config.toml
head_dim = 32
rope_fraction = 0.75
init_std_up = 0.034
optimizer = "muon"
lr_head = 0.00672
schedule = "wsd"
decay_fraction = 0.928
doc_mask = true
steps = 7056
dataset = "wikipedia_en"
MLP neurons of a small language model. Each row is named by its layer, matrix (gate and up: input weights; down: output weights) and neuron, and shows model dimensions 0-95. Each number is 128 + 32 x the weight over its row's rms, rounded and kept within 0 to 255. A neuron's up and down rows have the sign that makes its largest values positive.
After each neuron's rows, "fires after" lists the tokens most often just before its 100 highest values on Wikipedia text that the model never trained on; "fires before" lists the tokens most often just after its 100 highest values on Wikipedia text that the model never trained on. A number after a token or word is its count.

L22.gate486 [138  97 200 134 116 129 164 107 148 126 134  82 140 137 149  82 143 131  70  65 105 125 143 110 125  74 171 174 107 103 138  73 127 160 151 103 149  53 151 143 101 165 107 185 123 113 146 168 124 154 113 129 148 148 133 194 112  97 106 123 126 101 128 120 145 178 125 112 106 101 134 109  88 137 171 115 166  94 105 144 162 113 151 146 157  64 162 117 130 128 116  63  72  77 173 116]
L22.up486 [122 137 167 149  68 125 153 130 156 117 155 160 151 102  53 111 110 134 101 116 182 118 146 157  86 145 152  75  94  91 126 118 203 139 108 127 125 138 138 149 117  80 134  17 145 113 111 107 180 154 128 103 130 112 137 131  73 175 132 118 136 135 103 173 135 136 207 149 107 149  95 144 179  58 103 151 153 112 117 123 107  59 103 157 145  76 136  60 132 109 135 119 122 133 132 148]
L22.down486 [ 82  81 123 204 140 170 114 147 139 133 127 132 156 131  62 153  85 169 135  96  54 136 222  82 162  43 147  97 105 134 151 114  98 162  83 135 159 136 171 136 112 150 140 122 110 136 115  94 169  79 117 108 134  94 127  96 126 163 137 173 116 118 100 126  81 155 119 142 121 130 140  92  57  76  70 130 110 108 101 146 135  87 126 171 114 130 155 131  74 153 140 138 119  73 156 129]
fires after: " |" 36, " | " 22, " | ." 6, " |  |" 6, " | |" 5
fires before: "| " 52, " | " 17, "978" 4

L7.gate575 [144 109 134 190  75 155 113 132 136 215 146 159 153 121  60 145  86 162 136 120 124  87 140 121 118 142  88  60 180 114 179 129 127  58 177 142 193 154 138 130 121  91 154 157 108  81 142 115 161 147  74 116  91 159 121 120 165 135 151 137 139 119 166 184 138 183 172 125 169  90 128 156 114  47  89 187  90 120 129 127 151  78 101 132  89 111  97 107 141 186 130 119 162 136 109 228]
L7.up575 [160 127 108 129 159 151 104 138 169 246 129 209 102 128  92 115  57 157 115 137 155  96 151 130 124  84 117  80 158 153 141 141 126  58 139 114 206 108 121 111 134 143 161 150 136 134 116  79 157 114 129 107 123 115 181 146 143 134 134  97 127  97 163 115 123 145 126 115 139 131  85 181  65 117 104 144  59 131 103 144 144 109  68 122  95 101 112 137 138 164 131  68 140 148 119 183]
L7.down575 [ 77 129 146 105 148  94  94 125 101 121 124 146 109 123 156 115 144 147 161 119 132 127  84 149 166  71 200 163 115 138  41 148 138 129 148 165  96  98  70 157 113 118  97 128 157  72 169 155 147 124 120 123 157  91 176 103  74 123 155 108  87 145 155 144 108  90 136 129 111 172 105  97 159 151 147  88 125 107 159 101 100 165 115  84 170 121 182 143 140 112 150 116 130 151 144  63]
fires after: "1" 38, "9" 21, "8" 11, "85" 6
fires before: "." 27, "," 13, " the" 5, ", he" 5, " and" 4, ", the" 4

L21.gate490 [125  94 143 105 154 146 110 129 186  97 151 191 228 116  92 168  47 166 148 112 158 165 107 119  94 104 124  84 102 111 144 103 128 117 139 169  99 108  92  98 129 130  95 118 118 174 155 151 152 120 129 110 170 203 117 164 170 124 119  72 148  98 138 100 160 130  89  96 133 119 147 149 128  61 163 125 134 143 160 117 133 110  99 141 125 112 138 140 189 167 121 134 135 142 131 149]
L21.up490 [145 149 172 108 170  75 137 111 147 211  95 138  99 157 153  82 106 127 135  83 157 141 191 153 147 137 140 163  57  86 114 181 123  89 136 177  76  97 117 166 115  45 127  47 179 109 151 134 182 207 141 117 102 139 163 117 130 128 128 134 101  82  86  93 139 127 136 137  79 134 124 153 107 110 153 123 119  69 152 127 104 135 101 159 108 147 136 102 140 124 171 106 201 152 165 111]
L21.down490 [178 146 100 133 126 134 125  82 108  53 136 112 127 117  97 119  75  81 119 121 101  81 139 186 145 123  28 127 120  84 121 185  56 131 110 136  77 139  57  93 127 110 120 126  96 133 161  97 138 183 216 117 159  87 126 122 158 132 119 137 114  83 135 136 175 150 138 147 120 100 133 159 109  96 145 130 129 123  72 183 180 106 123 133 126 170 186 167 105 162 135 172 166  83 157  96]
fires after: "." 60, "–" 26
fires before: " |" 30, "% |" 22, " | " 12, ", " 6, " |  |" 6, " | +" 6

L7.gate359 [101 105 105 178 117 130 152 143 120 138 132  92 189 109 135  87 169 158 119  73 112 146 120 121  96 146 153 126 122 178 130 116  48 127  92 168 116 162 126 132 166  84 105 105 103 151 133 173 103  66  80  95 112 144  99 150 118  59  59 168 144 109 113 111 137  95 152 116 111 147 105 152 123 130 165 137 129 102 142 164 133 160 172  90 144 116 182 140 111 110 108 176 138 167 154  94]
L7.up359 [115 102 113 168 127 169 120 135 154 147 147 123 186 143 189  74 158 152 185 115 147 126  83 171  83 141 178 163 101 140 119  89  85 121 113 186 136  95 172 116 179 134 101 127 139 148 105 134 112 126  61 145  70 115  87 147 117 109  71 186 157  77 116 119  93  88 107  89 121 113 129 156 129  86 136  80  98  85 126 133 113 163 170  89 112 193 177 176 146 115 127 129 122 178 142  94]
L7.down359 [ 95 153 135 166 105 121 130 136 107 178 150  97 130  57  59 146 184 131  95 130 110 118 123  99 153 105  97 125 126 149 162 121  64 105  92 132 143 137 101 145 129 103  85  89 132 102 146 123 132  87 116 104  79 138  80 144  75  74 130  51 127 139  92 109 182  96 156 124  96 125 156 100 128 185  83 132 102 117 123  88 135  99 161 132 134  99 112 146 155 108 195  56 146 153 147 155]
fires after: "1" 58, "ures" 6, "N " 5, "2" 5, "f" 4
fires before: "–" 20, "-" 9, " | " 8, " on" 6, ":" 4, "ac" 4

L13.gate132 [155 146 112  87 113 134  69 128 154 115 159 125 107 154 119 147 103 193 124 151 125 125 141 124  77 130 110 147 111 105 152  96 128 165 132 149  77 201 185 124 119 120 150 120 122 152 127  47  80 109  61 213 153 107 102  79 209 149 173 120  76  71 139 134  89 113 127 145  91 128 109 111  52 142 122 176 140 120 161  90 177 127 149 103 130  87 153  81  93 120 111 176 139 170 109 150]
L13.up132 [114 142 128 132 153 160 130 136 106 106 148  79 102 144  64 113 134 134 164 110 148 114 154 114 128  99  72  99 119 149 110  86 201 126  55 126 166  84 131 123  71 151 130 135 159 112 161 105 121 110 102 121 218 115 152 131 161 107 164 162 134 124 175 114  99 118  94 164 155 123 124 135 142 125  95 124  95 150 157 153 130 137  88 115 100 118 112 137 108 110 108 138 193 139  99 129]
L13.down132 [137 115  90 161 150 156  90  80 146 124 114 133 126 110 116 112 114 141 151 173 152 150 136 161  85 110  73 133  66  99 103 153  95 149 148 114 117 144  86 136  96 157 114 125  86  95 151 106 118 173 151 119  78 129 121 101 135 109 158 180  86 115  72  77  54 115 124 150 135 106 130 132  85 138 137  82 159  86 154  92 165 145 215 133  51 158 170 103  48  81  90 144 168 116 111 127]
fires after: " |" 46, " |  |" 9, ") |" 5, ")" 5
fires before: "| " 21, "|" 15, "===" 8, "S" 5, "-" 4, "==" 4

L21.gate357 [186 102  76 102 152 183 133 151 120 101 218 133 156 128 129  99 158 144 174 125 153  67 144 164  96 160 176 129 121 113 119 124 136  88 153 119 158 115 138 150 131 170 116 123  99 119 134 130  92 131 158 164 135  58 131 135 109  93 111 144 156 159 116 139 195 124 156 136 173 146 129 107 123 158 146 103 153 150 122 136 158 161 155  99  77 120 129 103 175 137 149 152 119 146 110 138]
L21.up357 [134 112 136 159  94  95  90 151 206 177 111 120 111  59 163 142  75 152 166 103 195 164 147 137 130 145  86  88 135 106 172 127 142  65  68 135 130 168 167 125 157 176 117 144 113  79  95 170 161 110 109 171 103  85 152 147  97 124 128 152  89 168  34  94 175 160 163 121 144 167 158 159  96 132 131 122 138 117 130 103 111 197 134 129 131 138 164 116 185 152  79 126 125 128 137 116]
L21.down357 [184 173 103 172 139 119 116 174 117 142 103 124  73  98 112 149 176 160  77  79 103 129 105  98 167  99 107 155  79  93 126 137 127 104 118  63 119 107 144 146 145 110 119 136 188 117 169 124 133 120 124 141 146 153 106 119  56  82 123 154 160 141 158  98  85 154 125 171 105 191  94 141 151  91 118 108 111 102 105  86 100  86 147 138 151 137  95 159  96 133 137 148 134 153 130 155]
fires after: ") | " 24, " | " 20, " (" 7, " " 4
fires before: "." 39, "," 16

L8.gate572 [146 161 173 132 133 144 124 164 181 141 131 142  93 124 142 145 170 104  78  95 159 173 159 103  97  88 141  68 113 102 165 103 114 111  96 111 106 163  99  90  80 158  59  70 147  76 106 177 159 128  93 144 156 109 116 108 127 126 100 183 149 105  74 106 138 142  85 121 171 161  88 131  78  98 115 145 134 162 185  78 108 124 171 123  89 127 185 108 130 117  84  83 137 129 103 116]
L8.up572 [118 148 102 153 169 165 105 120 128 111  92 164 102 138 148 103  87 192 133 126 133 117  98 166  95 141 107 150 169 142 110 131 124 188 138 163 136 182 158 182 113 155 198 114  89 113  87 217 100 166 136 119  77 129 116 123 132 121 115  69 169 118 145 120 117 102 123 131  21 144 143 125 146 157 101 110 161 146  71  97 129 131 136 102 147 170 117 139 109 120 123 149 151 105 101  73]
L8.down572 [110  80 175  81 126  88 123 122 168  95 192 127  89 110 116 130  84 133 125  93 189 115 162 134 127  88 133 147 161 102 151 103 113 117 132  99  83 117  85 122 113 147  86 155 125 119 148 136 156 148 116 141 176 100 144 176 144 137  82 127 169 163  63 141  91 157 116 126 116 173 120 100  88  75  71  95  99 116 148  98 102 161 180 177 160 160 213 119 167 124 132 119  80 161 117 158]
fires after: " | " 31, "; " 11, " / (" 6, "." 6, "+" 5, "hip" 4
fires before: " | " 31, "; " 9, "it" 7, ")" 6, " |" 6

L16.gate451 [115 186 107  67 167  96 140 189  82  98 185 143 137 151 145  69 107 151 229 153 100 146 151 101 120 128  93 135  69 159 174 165  89 129  90 136 144 127 151 149 117 109 118 200  94 101 155  99  81 163 123  95  96 137  84 106 138 119 101 126 168 119 162 108 180 110 128 119 159 159 141 104 141 130 151 143 109 148 118 130 149 100 140 110  50 109 109  64 130 163 117 139 180 145 130 158]
L16.up451 [144 159 149 150 131 152 100 157 105 162 146 104 121 134 155  84 138 140 185 126 119 185 204 118 110 172  89 100  99  95 182 114 134  93 106 159 142  87  91  88 139 145 116 172  93 118 156 184 116 102 104 119  91 133  81 120 149 149 101 160  92 139 103 141 136 141 113 134 162 172 212 132 126 159 125 116 126 131 106 151 164 117 123 128  94 151 101 150 142 220 146 123 132 113 115 143]
L16.down451 [100 168 129 112 133 111 139  89 118 154 137  86  97 161 105  96 134 147  68  95 152 157 101 176  99 153  55 114  73 153  96 166 151 148 135 179 136 132 133 120 158  65 141 106 158 172 108  81 131  69 211 133 124  89 140  75 140 186 164 119 150 115 150 158 132 123 164  79 145 166 139 121 177 180 165 154  93 119 134  82  86 124 119 160 117 104 174 171 126 103 157 157  74 128 159 127]
fires after: "." 44, " | " 12, ") | " 4
fires before: " | " 24, " (" 16, ") | " 11, "." 8

L22.gate361 [110 151 117 129  87 181 127 138  92 143 115  90  81 138 130 187  71 135 161  92  79 123  84 134 132 124 141 148 128  71 177 113 132 148 165 115 144 192 145 116  82  74  91 106 110 137 104 210  76 141 184 100 162 177 160 155 148 130 137 156 175 157 153 140 103 189  92 134 110 177 149 120 140  92 119 129 115  81 138 148 171 120 135 163 115 134 164 119 165 143 103 131  96 127 132 160]
L22.up361 [ 83 134 135 144  87 103 126 162 133 200 113  93 166 164 104 147 139  40 115 126 128 171 143 117  96 168 126 134 143 116 176  89 151 122  84 128 131 126 115 164 100 187 149 122 108 125  93 183 162 154 102 115 109  77 138 119 130 193 142  83 162 157 109 147 124 134 175 106 193 126 131 117 166 159 109 182 179 135  86 125  80 118 124 176 165  52 152 148 153 168 167 110  67 113  71 139]
L22.down361 [181 114 115 135 162 118 132 195 137 168  49  88 118 158 121 110 145 104 140 145 140 119 167 135 147  83 117 130 166  74 112  63 137  95 135  93  81 128 134 202 125 132 149 112 183 142 124 146 124 100 141 176 109  97  92 112 184 153 111  98 134 106 108 169 145 128 159 160 129 138 147 170 136 150 128 108 142 100  95 158 182 156 170  77 111 151  86 149  87  90 107 130 114  19 129  88]
fires after: "1" 58, "," 11, "2" 4, " | ." 4
fires before: "7" 16, "4" 14, "1" 14, "8" 13, "3" 12, "6" 9

L22.gate751 [ 70  91 136 155 104 125 117 139 113 140 168  98 156 215 189  85 134 130 113 116  63 155  95 162 120 158  99  98  97 166 121 112 116 121 121 145 138 128 192 113 109  80  85 142 124 101 126  67  85  87 112  94 109 117 132 137 127 173 106 144 222 178  77 159 108 199 165 110 103 169 143 135  98 194 129  77 135 111 130 122 122 142 125 155  58 107 122  82 109 163 141 123  76 118 153  93]
L22.up751 [145  89 146 113 142 134  76 160 132  95 116 168 107 114 122  92 131  32 142  87 166  93 186 116 124 119  95  51 129 147 108 113  80 173 131 171  99  89 106 156  84  82 137 137 158  72 110 168 108 113  82  53 112 139  76 113 151 139 114  77 107 165 152 122 147  46  96 101 161  89 128 140 112 152 113  81 122 139 119 109  95 147 171 143 128  70  75 103  68  89 159 130 142 148  99 171]
L22.down751 [130 160 135 144 172  84 110  99 127 127 100 123 122 124 150 143 172  75 152 121 131 141  98 147 143  95 106 132 131 108 154 100 121 122 115 163 155  66 178 136 118 100  95 175 134 133 121 167 130 163 124  83 161  71 143 166 133 170 168 121 147 126 100 132 105 202 194 165 161 189 140 139 194  68 105  88 145  45 134 180 109 171  92 116 101 196 119 124 129 154 106 148 163 124 160 161]
fires after: " |" 31, " |  |" 23, "|---|---|---|---|" 10, "|---|---|---|---|---|" 7, "\" |" 7, "|---|---|" 6
fires before: "| " 37, "|" 34, "| D" 4

L6.gate529 [ 98 180 150 114 166 129 109 144 161 129 120  78 178 137  89 132 174 143 106  94  80 102 110 184 104 101  40 149 131 114 130 130 107 153  77 152  86 104 114 142 138 115 113 145  47  89 126 107  96 138  90 123 127  89 212 122 119 134  89 102 136 146  57  72 107 156 152 178 187 145 122 134 111  78 103 127 184 162  98  81  79  30  83  83 153  55  98  91 121 137 160 178 124 134 104  89]
L6.up529 [129 150 160 165  97 111 144 152 108 154 147  79 127 121 106 100 122  90 115 155 101 143 163 126 128 161 170  93 145 165  45 149 145 168 123 148 115 118 178 165 105  65 160 125 126 122 108 101  77  87  99 142 100 133 110 200 110  97  85  96 107 117 139 133  92 151 126 121 150 132 154 124 176 139 137 118 146 140  80  94 119 117 108 103 122 132 141 152 103 175 118 101 166 144 164  57]
L6.down529 [139 146  87 110  88 168  98 161  47 112  88 144 127 135 122 150  83 102 117 136 168 153 157 100  87 161 134  61 101 132 104 144 158 130  77  63 121 126 121 101 157  90 211 134 101  91  89 134  97 132 128 136 167  60 143 110  54  92 121 151 128 108 140 166 101 121  74  80 104 145 111 135 145 118  62 126 156 129 121 104 118 136 195  96 140 115 136 157  85 165  86 111 132  62 179  71]
fires after: "." 37, " | " 22, " " 9, " $" 6
fires before: "." 26, "% |" 15, " |" 8, "%" 8, "," 5, "1" 4

L18.gate266 [126 136 126 143 149 126 124 164 109  86 154 119 129 194 151 139 144 209 112 179 116 123 122 155 116 106 153  99 106 159  87 133 127 159 105 180 109 129 160 104 179 174 120 202 122  76 175  99 104 122 164 136 157 141 120 150 155 112 139 135  72  83 165 133  92  83 164 131 129 132  85 109  95 167 123 128 203 189  75  87 101  89 139 173 101 151  91  67 126 146 120 163 138 137 105 182]
L18.up266 [165 111 117 125 151  76 137 177 148  83  95 145 187 176  78 181 135 119 143  77 139 136 121 142 122  73 116  68  93  69 118 148 144 131 148 110 165  83 150 162 100  83 110  95  76  85  37 143 100 148 156 173 160 117 175 116 176 141 139 115  52 143  80 111 114 192 153 143 112 149 128  96 107 107 143  88 157 107 182 162 155 177 162 137 136 136 113 167  99 106 126 134 158 100 154 105]
L18.down266 [135 149  96 141 121 152 155 161 134 115 137  85 107 126 168 133  52 243  93 144 132 112 141 111  80  84 148 130 101 173  84 168 174 129 136 169 114 155 166 150 135 168 138 179 192 148 103  87 152  96 146 119 148 122  97  83 101 148 106 132 122 129 145 150 109 120  94 117 118 133 140 123 173 153  66 180 147  91  49 122  97 150 109 169 103 108  73 100 159 171 141  92 102 148  80 159]
fires after: " | " 38, "–" 18, " " 8, " |" 6, " March " 5, "." 4
fires before: " | " 39, " |" 11, " |  |  |  |" 5, " | \"" 5, " | B" 4

L6.gate521 [140  92 174 187 153 162 108  78 129 145 150  94 132 120 170  82 153 177 164  98  94 158 141  82 105 176 116 160 164 112 136 136  60  92  70 147  62 106 118 145 161  70 117 110 152  88 129  92 144 113 198 121 161 121 195 116  64 143 131 154 135 118 162 195 147 180 127 169 113 130 148 115 101 109 132 124 120 171 152 129 147 161  70 159  95 155 150 138 148 139 199 138  90 142 157 172]
L6.up521 [117 102 166  91 162 143 168 136 157 100 185 159 147 117 117  98  96 189  95 120 109  97 182 141 108 170 148 138 169 103 160 176  62  82 143 128 168  84 108 127 136 128 129 163 146 118 145 187 123 130 141  80 141 105 209 139 136 126 142 110 154 112 180 144 115 176 138 121 120 126 143 132 132 130  97 123 104 129 125 113 127 128  45 167 167 124 145 160 196 146 222 152 121 112 169 161]
L6.down521 [160 131 110 108 137 147 123 124  73 161  92 118 140 129 102 153 138  72 179 160 155 146  73 183 130 140 120  96 127 105 153 154 192 203 139 128 115  68 101 114 149  91  99 154 113 122 138 150 104 135 103 137  73 104  73 174 139  85 140 113 127 147 164  88  96 111  92 119 151 123 187 136 128 138  99 101 116  94  57 157  80 131 101 115  94 123 147 114  81  53 150  76 159 160 133 102]
fires after: "." 17, " | " 16, "–" 14, "+" 7, "; " 4
fires before: " | " 24, "." 16, "," 9, " |" 8, " (" 5, ") | " 5

L3.gate187 [146 139 149 174  91 137 113 180 125 183 125 110 127 142 143 162 141 170  90 124 133 118 104 120 131 107 134 165 128 136 116 148 126  82 177 136 177 105  97 157  90 162 141 128  87 125 164 168 137 185 155 128 131 129  64 107 130  90 141 142 102 110 109 125  98 126 150 115 154 111  79 197  93 144 122 100  78 136 109 161 164 151  65 193  96 145 124 114 115  94 130 150 128 132 155 160]
L3.up187 [182 158 133 113 146  92 148  88 102 106  95 127 115 152  80 152  72 112 102 150 122 161 147 103 126 113  70 118 187  83  98 144 143  57 158 154 176 133 110 163 118 164 131 197 118  82 169 139 136 121 123 107 156 178 115 109 114 106 133 158 103 174 130 120 126 124 128 145 125 127  76 184  87 143 131 149 148 108  95  90 156 132 109 135 133 117 116 175 115 112 153 135 117  95 102 180]
L3.down187 [ 99 135  59 148 103 164  83 206 164 146 158 124 163 134 203 121 202 139 118 114 145 101 112 144 134  82 194 133 104 160 140 110 121 157 120 148 104 107  65 121 116 119 134 147 155 123 135 121 116 154 131 147  93  79 151 115  86 141 110  93 129 135 132 121 115 119 114 117 119  87 140  94 127 111  47  99 103 122  85 144 124 139 161 128 188 159 141 167 130 125 156 167 117 107 160 120]
fires after: "1" 57, " in" 8, "2" 6
fires before: "1" 24, "2" 11, "." 8, ")" 7, "," 6, ", the" 4

L8.gate68 [140 158 164 154 119 115 135 171 154  93 111 122 105 108 119  98  89 150 106  81  38 175 116 125  97  97 172  94 193 100 133 179 142 196 112 107 142 175 108 128 170  86 177 136 110 170 144 119 133 118 128 150 117 171 158 133 110 121 151 138 134  89  92  97 155 137 124 164  50 136 163 148 143 121 175 142 143 106 105 147  77 117 165  88 168 175 139 149 143 156 109 145 138  67 155 145]
L8.up68 [111 132 148 192 171 196 156 151 177 131 126 115 161 154 157 131 103 157 132  92 106 165 158 104  96 124 198  89 138  86 174 118 108  77 143 114 128 103 201 133 177  96 100 119 138 148 164 104 106 132  64 119 128 144 111 152 117  99 143 140 128  70  97 174 175 134 115 106 105 156 130 133 119 118  99 182  77  87  97 166  83 170 132 110  89 152 103 123 130 138 141 114 191 125 187 183]
L8.down68 [199 164 124  95 116 147  80 111  94 182 196 160  99  42 127 134 151 113 151 123 155 139 144 110 110 147 131 168  65 103 130 163 106 109 157 165 150 126 103  95 107 122 167 153 134 110 103 160  86 113 141 162 153  83  59  73 102  95 122 129 213 156 128 107 102 176 139 146 126 144 129 139 122  92 131 120 151 129 155 152 184 170  77 143 121  92 112 185 147  54 140 107  65 133 162  87]
fires after: " | " 34, "1" 14, ") | " 14, " |  |  | " 7
fires before: "." 33, " | " 15, "," 8, " (" 4

L7.gate628 [117  88 178  83 140  87  94 111 100 129  94 108 131 111 135 165 105 139 144 148 131 103 128 153 143 131 106 151 152 124  62 160 111 133 111 185 184 189 119 116  77  90 144 126 107 130 151 142 155 139 143 141 134 114 188  64 130 136 166 170 115 104  98  95 137 146  94 161  42  98  74 124 185  89 179 160  74  54  61 128  87 100 140 114 138 118  78  87 166 160 175  60 148 126 137  93]
L7.up628 [140 133  90 105 178 120 118 121 134 164  58 127 119  99 131 128 120 115 108 162 164 120  81 209 143 101 123 111 119 191  73 135 120 143 117 141 128 174 155 111  84 158 115 121 101 100 113 152 112 162 129  94  88 102 168 153 166 155 181 142 144 124 120 122 129 136  69 162  92  78 115 145 137 126 126 138 124  93  52 108 116 109 167  71 169 155 136 148 176 111 147 126 189 187 115  33]
L7.down628 [ 94 119 181 131 208 120 118 132 116  88 110 114 119  71  38 128 120  63 177 112 140  73 125 101 167 135  64 126 124 119 143 162 129 129  83  92 110  91 184 212  91  72 109 125 123 117 144 107 118 132 157 154  85 141 166 132  67 198 130 102 132  90 122 172 116 152  73 183 103 107  93 151  76 158 161  87 117  95 127 123 153  93 147 142 142 147 134  80 126 157 102 105 140 111 131  69]
fires after: " | " 44, "; " 9, " " 8, "| " 5, ", " 5, " (" 4
fires before: " | " 23, "; " 12, "." 11, ", " 7, " |" 6, ":" 5

L7.gate421 [ 65 128 128 181  98  70 173 122  44 141 127  91 128 131 199 147  75 112 119 153 100  77 135 155 130 134 168 122  90 124 100 145 156 115 125 183 113 124 150 134 133  96 132  43 100 131 147 143 165 117 106 104 149  77 164 158 140  64 128 103 154 143 120 182 100  85  90 122 145 125 129 102 117 137 118 185  77 129 144 109 141 157 126 104 119  57  76 117 185 187  54  82 159 129 145 113]
L7.up421 [102 178 130 169  90  84 196 108 137 108 137 105 148 187 153  76 120  63 131 181 157 127 171 152  82 132 164  83  96  81  93 139 123 169 115 147 138 116 109  92 113  88 133  57 117  72 149 193 141  95  70 105 152  72 152 155 109 108 113 142 146 191 109 145 147 104 120 146 197 150 168 119  95 124 124 178 119 182 124 106 140 179 149 127 140  92  97 134 145 103 162 110 131  73 174 150]
L7.down421 [124 143 136 121 173 128 119 125 100  60 123 164 152  85 107  92 155 142 131 104 108 162 168 125 151 155  85 127 182 100 133 150 100 130 105  65 128  63 108 158  92 140 125 141 129 171  88 160 109 133  89 178  99 105 139 113 143 176 123  94 189  94 146 166  57 139  94 123 104 157 115 163 128 123 136  83 131 133 141 155 124 114 135  88 130 127 162 137 123 151 102  99 101  80 154  95]
fires after: " | " 45, " " 12, ") | " 8, " (" 7, "–" 4
fires before: " | " 24, "." 22, "–" 10, " |" 8, " (" 5, " | −" 4

L8.gate363 [ 91 173 147 163 197 143 146 137 162 129 122 142  79  47 106 138 143 109 192 131 123 141 111 172 111 122 115  99 140 114  90 140 132  85  64  89 134 110  99  25  71 136 128 106 128 133 162 127 143 107  37 157 112  86 158  93 126 122 138 103 142 108 100 172 108 156 222 158 171  97  91 164 148  98 101 104 115 136 135 113 131  68 167 154 112  44 125 109 115 107 114  89 183 119 139 107]
L8.up363 [134 199 159 142 151 177 179 145 130 147 141  75  81  67 137  85 174 181 153 158 140 145 113 146 123 131 145 190 133 127  97 149  94  76  60 109 155 100 121  23 107 112 164  87 106 142 131 116 160  82  55 144 151  76 125  93 128  98 146  51 188 120 133 164 156 139 170 112 170 155 127 148 126  83 108  63 113 151 179 157 128  72 168 164 154 110 162 131 117 151 162 123 144 113 172 121]
L8.down363 [ 99 154 112 126 120 141 114 104 130  96 111 128 213 186 112 125  98  81 147 151 129 117 129 120 113 182  70  74 115 127 182 152 148 171 172 141 110  87  69 193 167 186  93  99 127 145 187 140 142  90 184 136 121 110 154 165  95 126 104  83 152  86 156  90 147 117 125 121 113 157 163  87 144 160 142 145 153 107 118 100 140 146 126  67 151 132  53 135 129  68  87 144  45  80  57  90]
fires after: " | " 34, "13" 8, "10" 7, "18" 5, "12" 4, "11" 4
fires before: " | " 31, "," 15, "." 8, " |" 7

L8.gate369 [ 86 137 109 143  73 148 129 103  93  76 123  88 166 157  87 143 139  74 142 122 104 115 158  73 145  95 105 161  86  66 170 101 140 122 129 153 161 115 187 111 180 163 119 182  94  99 116  45 168  67  94 117 175 132 137 103  71 136 130 116 149 139 175 123 107 164 190 214 158 133 121 123 152 150 172 107 107 174 112  88 171 124 124 105 103  81 118  87 146 149 128 105 147  55 125 158]
L8.up369 [193 151 106 117 136 161 144 136 165  95 136  76 112 156  72 144 117 123 126 126 140  95 145 139 133 118 131 125 123  66 102 105 131  71  85 156 101  87 185 105 221 127  98 223  61 142 128  71  94 119  80  99 157  95 143 128 110 138 108 111 160 148 137 162 195  66 145 177 148 155 123 161 137 102 103  96 166 146  81  70  89 141 130 135 123 124 134 127  92 130 115 104 150  81  95 146]
L8.down369 [131 120 120 132 133  79  84 148  75 105 133 122 135 118 183 101 101 174 103 157 150 135 179 172 145 203 108 116 127  66 104 151 115 176  94 114  99  64  61 177 109  96 135  95 101  48 164 149 126  98 139 131 112  72 160 164  88 115 120 161 180 154 192  86 108 107 151  99 140 139 165 125 188 131 101 139 146 118 141 122 116  89 149  73 170 135 136 138 124 159 163 105 133  83 125 111]
fires after: "." 57, " | " 19, "10" 4
fires before: "% |" 29, " |" 14, " | " 12, "–" 6, ") | " 4, "%" 4

L2.gate460 [107 177 119 108 167 149 119 125 136 159 150  66  95 128 136  67 105 138 117 118 122 117 121 131 137 164 145 101 141 101 117  81 156 141 104  93 107 113 163 123 111 136 135 115 136  67 116  66 110 152  88 115 164 148 125 133  77 117  86  71 137  99  83 164 230 126  99  83 166 132  80 119 128 129 175 178 134 147  85 126 152 130 117 150 112 144  95  90  71 186 138 141 168 108 180 154]
L2.up460 [118 131 147 119 187 153 145 130  73 116 121 127  82 119  81  83 117  76  77 131  79 166 124 198 120 115 108 131 148 109  83  90  98  99 108  89 127 152 104 130 132  70  86 112  77  76 122 147 188 165 106 117 146 126 164 147  82  95 151  77 134 154 132 109 168 123 159  60 150 149 170 108 129 136 149 209 177 106 102 129  78 116 167 102 135 150 152 118 140 114 148  72 164 111 151 174]
L2.down460 [119 143 103 162  70 164 122 129 103 100  94 113 150 131 133 156 142 116 175 178 184 134 111 134 131 134  95  75 106  87  90 171 119  61  43 113 156 122 131  99 100 188 146 135 198 132 164 130 100 112  98 135  83  89 111  93 126 107 131 168 164 137 143 147  86 100 152 151 169 169 195 125 128 155 135  83 137 175 149 145  84 102 164  90 167  81  79 190  94  67 137 104 116  88 151 106]
fires after: " | " 25, " " 11, " (" 11, ": " 7, ", " 4
fires before: "." 29, ", " 7, " | " 6, "1" 5, "3" 4, "; " 4

L2.gate282 [126 110 111 106  69 112 148 138 129 165 216 113 149  76 153 131 106 144 146 101  78 163 118 104 104 118 138 138 193 178  93 125 133 123 156 140 172 126 104  83 170  97 151 129 101 196 172 175 149  52 151 178 158 147  46 103 120 120 108 109 111 118 110 125 128  74 128 105 134 126 151 149  60  68 125 139 119 123 152 159  94 166 114 204 111 186 152 102 203  85 124  93 137  97 163 140]
L2.up282 [116 101 181 113 106 116 136 125 140 126 166 116 197 124 172 118 117 160 109  77  90 123 116 105  89 121 141 135 186 175 145 132 108 165 116 166 127 162 163  62 145 123 164 105  96 188 121 171 132  45 109 184 174 166  76 105 138 145 104 101 107  98  95 180 131 122 135  79 176 130 121 108  91  59 129 113 125 137 115 179 127 157  86 145 134 156 146  95 190  99 127  94 131 120 147 122]
L2.down282 [165 128 103 193 109 156 160 142 123 103 139  99 134 149  96 137 155 159 110 147 185 123 131  98 125 163 122  78  87 129 189 154 101 152  88 111 109 151  83 142  88  57  86 141 160  90 131 141 142 106 131  78  89 139 190 141 106 145 126 114 142  50 163 122 158 135 172 117 156 158 190 147 190 175 138 129 121  77 110  71 132 144 181 109 146 163  77 113 112 140 124 151 128 122 103 150]
fires after: " | " 49, "| " 12, " Sw" 6, " (" 5
fires before: "." 30, " | " 6, ":" 6, "ts" 6, "–" 4